Part of a small language model's weights.
Architecture: learned positions, biases, attention and MLP in parallel.
MLP neurons of a small language model. Each row is named by its layer, matrix (up: input weights) and neuron, and shows model dimensions 32-95. Each number is 200 + 30 x the weight over its row's rms, rounded and kept within 0 to 999.
Before each neuron's rows, "fires after" lists the tokens most often just before its 100 highest values on Wikipedia text that the model never trained on.

fires after: " Rep", "es", " D", "P", "D", " Des"
L8.up370,217,205,202,205,144,180,178,151,219,198,232,208,238,168,216,174,192,238,163,150,187,180,259,239,230,183,152,172,206,223,180,236,198,197,215,210,216,192,229,232,214,176,130,202,227,193,185,200,192,225,159,207,208,238,241,290,224,208,188,183,200,248,205,238

fires after: "-", " the", " his", " (", " and", " B"
L9.up349,222,196,203,202,197,198,217,199,181,232,196,172,233,168,215,197,213,190,254,176,204,194,188,220,201,204,159,208,182,223,208,270,198,228,170,177,202,161,228,224,176,197,233,219,228,222,208,173,239,184,211,224,203,185,234,196,221,175,205,282,188,215,201,210

fires after: " |", " the", " of", " for", "|"
L2.up416,255,213,195,217,182,165,229,195,153,217,225,203,161,184,227,198,179,199,230,189,204,226,257,209,155,148,171,179,174,214,196,162,167,241,157,160,185,187,244,230,225,229,207,200,166,204,201,174,203,154,187,193,228,169,189,172,217,237,182,227,225,233,191,157

fires after: " O", " the", "O", " Q", " M", " U"
L8.up515,200,210,198,213,151,205,195,214,182,159,174,189,206,150,205,187,193,267,226,159,233,201,240,207,213,209,174,169,193,210,141,182,241,173,171,181,235,231,222,209,193,180,150,171,145,219,276,196,182,181,162,193,204,164,199,220,156,193,250,245,208,232,168,230

fires after: "\n", " life", " career", " University"
L2.up517,191,204,232,189,180,228,212,172,193,154,246,224,221,210,281,206,238,247,211,202,224,145,205,221,164,191,199,209,180,202,200,163,240,212,194,189,275,233,177,219,179,175,185,205,242,150,235,200,166,189,214,137,241,204,245,243,197,202,247,196,164,235,198,201

fires after: " H", " c", "C", " the", " d", " C"
L12.up277,182,202,134,214,181,226,225,219,164,177,192,167,140,232,207,183,219,233,205,180,275,211,192,240,146,117,161,251,204,240,122,170,165,247,214,155,220,154,226,212,186,227,177,260,166,123,249,179,174,190,204,180,208,204,208,225,237,198,206,195,219,274,192,220

fires after: "%", "\n", ".", "er.", " there", " under"
L5.up241,212,162,182,261,214,202,204,191,196,166,205,209,197,154,185,190,162,246,254,183,155,181,201,267,136,220,200,229,202,187,158,218,203,225,196,200,269,225,192,222,189,226,231,202,160,167,251,214,187,195,154,230,224,242,198,197,224,146,203,242,195,237,175,228

fires after: "-", " |", " and", "US", "our"
L12.up382,241,210,172,237,211,185,183,162,199,184,187,208,198,187,186,191,185,238,223,216,200,228,180,184,193,162,180,208,196,214,200,170,217,217,152,185,175,141,238,232,215,191,171,217,182,194,245,228,200,166,168,211,190,179,193,253,236,252,209,253,217,229,211,226

fires after: "-", "}", " man", " (", "q"
L8.up120,207,197,174,239,198,214,190,242,222,233,198,116,205,191,237,160,190,186,259,214,168,188,201,242,164,186,182,185,231,198,251,214,186,213,160,192,236,193,179,240,161,196,245,222,172,246,226,208,199,227,170,188,189,213,216,192,191,230,213,238,202,174,155,223

fires after: "\n", "s"
L5.up41,179,176,214,267,239,230,207,178,183,217,223,193,192,219,228,154,204,163,186,208,201,179,166,149,175,207,197,224,197,226,176,164,240,222,180,218,243,248,174,229,185,189,162,245,198,163,260,192,211,212,156,174,209,234,216,241,197,253,247,166,235,249,233,199

fires after: "|", "\n", "-", "===", "=="
L5.up577,154,193,137,275,212,210,221,157,209,271,197,200,195,202,179,204,171,169,211,208,137,172,173,197,167,188,194,183,227,200,173,207,239,239,186,238,207,234,193,229,134,190,170,205,186,198,196,147,169,186,166,204,186,198,155,237,200,235,211,164,198,243,208,213

fires after: " ent", "t", "it", " P", " T", " Sc"
L11.up175,194,173,172,218,161,190,191,161,187,185,179,170,207,157,220,245,193,208,242,189,254,215,210,161,180,233,221,212,157,192,181,213,216,210,211,215,245,165,237,212,168,207,169,193,162,181,256,166,242,182,170,211,199,227,199,216,283,154,199,241,223,216,231,247

fires after: "\n"
L4.up38,197,184,196,304,194,217,200,179,175,196,205,160,176,200,243,212,176,200,201,163,258,220,180,239,177,205,130,202,195,239,218,226,236,231,177,242,237,216,180,211,216,206,145,225,179,216,251,174,178,156,213,196,275,214,194,202,171,212,176,150,200,207,186,185

fires after: " |", "als", "s", " V", " and", " L"
L7.up37,259,252,207,179,208,229,188,256,172,250,195,216,162,144,186,200,192,224,186,217,208,251,217,170,237,189,197,264,158,176,202,199,202,249,225,222,219,167,189,222,131,185,209,204,193,187,213,191,181,163,168,281,185,234,191,204,180,187,185,210,214,165,210,205

fires after: "2", "^{", "q", "-"
L7.up426,240,194,221,207,179,242,196,183,198,217,189,155,245,208,213,176,210,200,240,212,138,147,195,177,147,181,187,146,213,254,196,159,177,222,224,198,225,178,181,227,118,269,235,175,218,198,215,215,214,223,187,193,194,223,211,186,226,222,202,216,168,196,179,275

fires after: " P", " p", " Q", " st", " sc", " O"
L9.up523,209,177,218,205,135,231,216,201,126,208,209,217,231,115,232,188,160,247,194,208,252,192,211,207,222,196,186,205,173,224,187,182,204,174,224,209,206,236,214,223,212,254,137,175,183,255,222,199,124,205,197,215,192,197,231,231,229,169,230,210,173,207,181,198

fires after: " D", " S", " T", " N", " A"
L12.up127,206,205,201,245,187,221,220,200,192,170,175,186,218,146,138,181,194,195,246,190,243,223,206,192,190,215,213,185,147,179,150,174,154,250,213,200,222,192,233,214,183,166,120,224,208,195,204,196,186,135,198,197,240,196,199,269,269,243,187,201,251,230,194,200

fires after: " O", " A", " D", "A", " am", " S"
L8.up335,181,169,214,198,128,191,197,212,173,262,197,213,193,167,191,156,182,174,208,171,188,259,223,197,191,194,150,166,190,204,146,238,211,201,217,178,260,159,214,221,135,156,123,227,162,213,208,179,175,176,169,180,199,160,212,219,220,241,202,218,175,219,201,240

fires after: " B", " Ab", " S", " W", " Br", "b"
L7.up299,230,185,230,229,166,173,222,189,171,201,201,143,188,136,191,173,177,250,251,255,201,211,231,201,193,185,187,165,147,208,198,266,216,168,212,207,230,177,202,218,185,208,178,237,135,198,209,167,176,135,236,234,236,248,200,232,214,214,185,258,195,211,184,226

fires after: " the", " a", " an", " in", " con", " D"
L7.up144,172,169,182,176,198,190,258,211,187,209,144,207,208,222,213,167,220,176,258,180,184,195,192,236,210,191,213,158,184,203,162,164,211,182,162,200,222,195,178,218,196,219,167,199,189,163,238,254,197,187,214,195,233,198,238,190,228,203,225,188,214,235,231,183

fires after: " |"
L7.up501,267,183,197,186,215,212,201,209,172,177,220,186,155,184,276,178,159,204,192,149,190,191,198,231,152,175,215,218,201,194,240,163,196,274,186,153,244,209,206,256,153,226,215,196,195,197,201,136,176,213,170,231,184,180,223,226,164,176,210,176,177,223,261,196

fires after: " |", "als", "s", " Total"
L7.up418,229,168,208,219,200,188,203,236,172,210,233,175,142,210,170,210,191,246,193,187,179,196,229,172,234,185,180,196,220,186,229,235,181,247,191,168,205,217,185,245,153,190,185,205,193,201,238,209,191,150,203,216,155,183,165,219,204,166,198,184,222,196,148,194

fires after: " |", " 4", " 3", "\n"
L8.up149,201,236,161,209,198,141,210,189,198,222,155,208,150,177,234,256,179,140,243,184,211,184,240,275,200,182,199,186,205,283,164,184,212,155,174,176,209,189,184,226,214,179,187,272,188,177,227,252,196,157,202,202,218,211,157,165,212,180,224,179,159,245,263,213

fires after: " B", " N", "{", " T", " St", " S"
L7.up192,251,191,160,226,172,209,231,207,184,206,214,174,238,191,173,198,147,209,198,226,203,219,246,193,226,134,255,175,185,260,193,215,210,197,255,207,195,213,211,236,179,223,205,227,213,161,224,145,125,203,216,177,230,212,222,260,235,190,175,235,218,226,181,224

fires after: " t", "T", " T", " S", " P", " W"
L8.up10,211,205,221,204,114,184,193,245,174,174,184,180,193,184,152,235,159,182,229,203,218,189,231,208,192,198,207,209,202,210,185,206,200,206,240,236,245,191,186,215,178,180,178,199,198,198,236,139,178,151,225,235,197,200,195,224,226,188,208,219,224,217,209,221

fires after: ".", "-", "\n", "s.", ":", " \""
L7.up424,178,181,196,248,213,207,226,217,172,149,176,177,215,164,199,187,156,175,255,177,189,180,203,251,86,188,188,174,205,176,146,204,169,155,168,229,243,235,204,225,201,216,210,204,206,167,202,218,156,207,150,211,263,184,175,228,180,197,184,232,200,210,186,205

fires after: " U", " O", "O", " S", " P"
L8.up598,227,179,147,193,163,224,219,207,165,189,183,195,162,211,151,150,200,240,248,170,207,221,223,210,225,171,183,176,194,216,152,173,231,157,220,214,258,226,234,235,206,228,164,188,222,194,252,163,177,232,213,189,240,179,190,217,232,223,189,243,153,208,153,259

fires after: " J", " P", " T", " M", " C", " A"
L7.up271,177,178,197,273,173,213,207,213,142,215,159,183,198,177,148,205,169,195,217,216,276,188,226,149,186,230,197,197,143,198,161,219,198,229,224,204,211,167,215,225,195,154,109,208,137,200,225,219,166,194,245,203,263,213,241,228,205,214,212,221,222,268,186,235

fires after: " |", " W", " G", " L", "F", "D"
L5.up280,217,208,226,230,211,177,192,214,151,231,208,232,200,144,229,195,177,229,213,217,232,196,243,213,219,190,150,251,196,245,210,182,183,160,247,219,206,174,169,239,154,208,198,210,206,203,188,211,183,161,221,236,254,207,231,223,202,210,218,196,193,240,220,181

fires after: "\n", " cons", "E", " D", " ass", " O"
L5.up344,192,173,167,239,187,165,212,170,202,219,211,186,214,216,146,205,189,187,207,159,156,257,202,218,218,190,226,171,198,165,129,216,266,190,147,244,226,212,184,215,200,170,161,188,214,203,205,234,167,200,170,151,195,178,173,253,234,230,242,199,179,249,215,231

fires after: "th", " a", " O", " an", " An"
L9.up623,174,239,180,203,173,187,244,206,178,216,155,222,248,193,219,152,191,202,228,145,223,220,187,216,197,191,150,127,163,203,164,210,188,215,198,204,256,256,200,227,207,210,177,222,245,189,277,219,197,215,142,214,204,191,225,227,242,200,247,199,169,210,206,229

fires after: "\n", " "
L12.up313,188,222,153,280,172,177,212,196,187,180,205,241,198,207,194,174,172,190,311,178,212,216,184,166,203,185,189,215,229,235,203,166,258,207,214,198,193,209,190,234,186,148,196,232,197,176,238,215,232,203,172,195,203,248,176,236,229,222,192,221,221,244,164,255

fires after: " /", "q", " (", "2", " Time"
L4.up542,234,191,173,199,224,248,176,198,215,259,195,184,215,209,210,218,113,193,211,224,191,231,225,209,212,145,195,198,213,275,207,205,193,208,201,171,212,141,197,235,142,226,236,188,188,218,240,208,222,163,180,117,192,207,219,222,179,184,220,237,226,186,145,299

fires after: " |", "|"
L5.up4,266,207,189,220,191,175,201,185,178,158,205,211,158,199,247,184,210,217,243,173,220,221,200,221,214,208,123,239,203,212,228,152,195,223,184,228,216,162,192,246,183,201,155,187,180,180,216,172,181,161,211,247,208,180,208,220,204,202,179,222,144,238,193,191

fires after: "\n", "s"
L7.up272,219,159,226,283,206,182,165,196,173,177,208,191,193,167,187,174,182,184,212,177,257,225,250,236,191,195,250,182,200,231,206,200,236,235,193,230,238,227,193,225,170,193,141,214,171,183,238,178,203,261,217,174,171,235,270,186,240,212,176,187,200,227,226,215

fires after: " a", " an", " A"
L8.up502,190,215,189,215,206,171,241,223,194,189,200,215,201,177,201,180,177,159,169,138,201,207,189,220,183,227,148,163,129,251,139,161,247,224,190,181,271,234,157,219,207,207,151,182,226,119,239,221,206,198,154,180,251,240,214,190,242,202,214,210,177,215,215,222

fires after: " H", "ath", " h", "\\", "H", "C"
L9.up280,211,171,89,279,203,183,208,206,143,244,242,190,196,203,183,177,200,211,179,150,261,179,205,244,186,172,181,228,186,257,153,187,230,172,146,157,173,178,189,230,180,171,202,226,228,196,213,201,185,169,228,192,203,186,202,198,246,195,173,234,230,224,240,209

fires after: " ro", " O", " a", " A", " an"
L8.up342,214,182,201,157,176,185,281,240,173,206,131,164,230,193,166,221,205,205,224,133,234,221,213,253,189,168,223,166,187,179,168,235,206,253,184,227,225,150,179,223,174,195,187,226,227,162,255,179,174,190,186,208,229,225,164,196,173,177,197,227,209,222,215,228